MLP neurons of a small language model. Each row is named by its layer, matrix (up: input weights) and neuron, and shows model dimensions 64-255. Each number is 128 + 24 x the weight over its row's rms, rounded and kept within 0 to 255. Numbers have three digits each.
After each neuron's rows, "fires on" lists the tokens most often at its 100 highest values on Wikipedia text that the model never trained on.

L4.up1303:120134147119119101112120153158133122106121106113155148141129097089105134137173104098098112145158137162132122110115141149106153117141149153121124132139181157152116087127154142114115153145137113143117107134119119134117154136096129164118168134176097111078095107106144111115173135152145149139175133175091133156156114121125135089170102112147143151138149075144117140125159151140155074138139151096107144127124094148100130142154113115085130163145115126120155129122138137182117131147145108097119152109061128123122135126122134145132112147098145132145093101140089147108160095132137111177
fires on: " H", " a", " A", "y", "a"

L4.up568:145164134119148144113138119154090143125077109143147183159123101120128141127155142119091144112107120096109101080142134115110111127156127168137131119131119169160144150148135131152162168119136163153146103159141096105124111113141167079158073124108146135142102110134132137099134100131142166092145122192116117173110121141156136132159124163127054112110111155119130130077140173117149131074132122132133161147131124120117136125111116195151118118130112171119155130139093173153137128146112106117125152075112104125132135101132113121129160105142125138104125147153116161111164140086122110136
fires on: " B", " R", " P", "2", " J"

L4.up114:135132122086093156127133154100134152148122143159121106134126105129101096109122084127112146155147162151113117138116132137148164182112173106111113097121128166128095141109119124158088110150132155121098132167152169097136082118116143117147133094119088141127111148138145172104162091122133125122153141104170193158123123116073149103158154150076137118169156140114095112093148162093131133133086147155121128119139135131111152132101111178100161110121162160124135152110115156168153122140133161121142139103098143147113119124151138149132143109135146095169136139169110151110155123157123145173
fires on: " The", " |\n", "The", "the", " the"

L4.up349:092141125114147108149125079178111064129122120084125158077122163111093090093097095121136173118088134120113171120102117131136114155155174124081096128127139122115149135114158178191099122117106127115139100142115111115110156126126099076092118143176110134116115125142180135126130113148110118135134141117150133183169156121135150150135115157136094157138134131124084122138146138081106147092131134143112150126154112099091157130138065130112119129109126107135129167101146137125136095161120119116094107123134162130164130143160122112140165118107160119100197132141178094117158126127154103151
fires on: " in", " g", " v", " de"

L4.up4:108161082139150075163101086093125117148125095149133141125124151134113118113091125188185121131123108152120140121103172108178146112105147138125139087134078108121135135161122108112144144128128125142121117152136159153116153146155076089079144133093135102112138137150205121096114095120098096098127111144114159152114181133164110196130102150130148113146114123139095149145150120139167133179129152131143112115133117130111121138110138119134165131112153124096113148145156098123155132089124119102168149113090121117100138145115148159101112148156102119133165185136163113162123159097121103113
fires on: " there", " There", " /", " this", "There", " that"

L4.up246:152084135122093108164141134136124136116137131142109127157085129132118108160143081140131094126149125158128115126130147128105126124126153128125145095120154135114103132122135118126136121089125123160145142140116177124120113147164151091130153095121070132127096141138183140099153103111103106103124134108120122160073087141128082117155149131127120149125109123094135169122167116164086116154184164124138127118161130127131099136148081139140161123151114174114153139128136147128154130085147132104142141161149078148137111101196137130111105121106134134145122154123147131135120137129126126098
fires on: " such", " St", " Y", " De", " Old", " Jo"

L4.up1174:103124130145085157117134101145077108149108115121144166128122110134113141133145162146086122131121085123103125080140163124121112160133122140097086106124136116129126142102128106128098148133113139141115132126181129110122084130140122130102145107163138164122117062113151158097138125093115134093093115105149142125136156120114127151147131157116136181127138129101168164160147103125138158116145152122118120123096148119136132134169116134065104108148174138150128121168152148122151133158078160129154108143076161152143090121156127159154145131120163113138137077140135168145162109125118071126
fires on: " in", " and", " to", " as", ",", " along"

L4.up866:104127108127124151129134179157117093134117133086107097092161160163120158096124141126111140155146109135130144105121105101106149143098128163099139159177146143109166116119127163131107157134144129127087090108090099135124127120155109172107182102130072100120120111142102097149156150110107125140177160127129139109169131163125147139130135144137141125152118124159137093137148159079151115130120147145144147107120101112114105110143096147137180117081122150082127140126166097137147134131086149152139138129134139125100156140145079110140138091081071121123111111101140150154122079117156098117
fires on: " |\n", " able"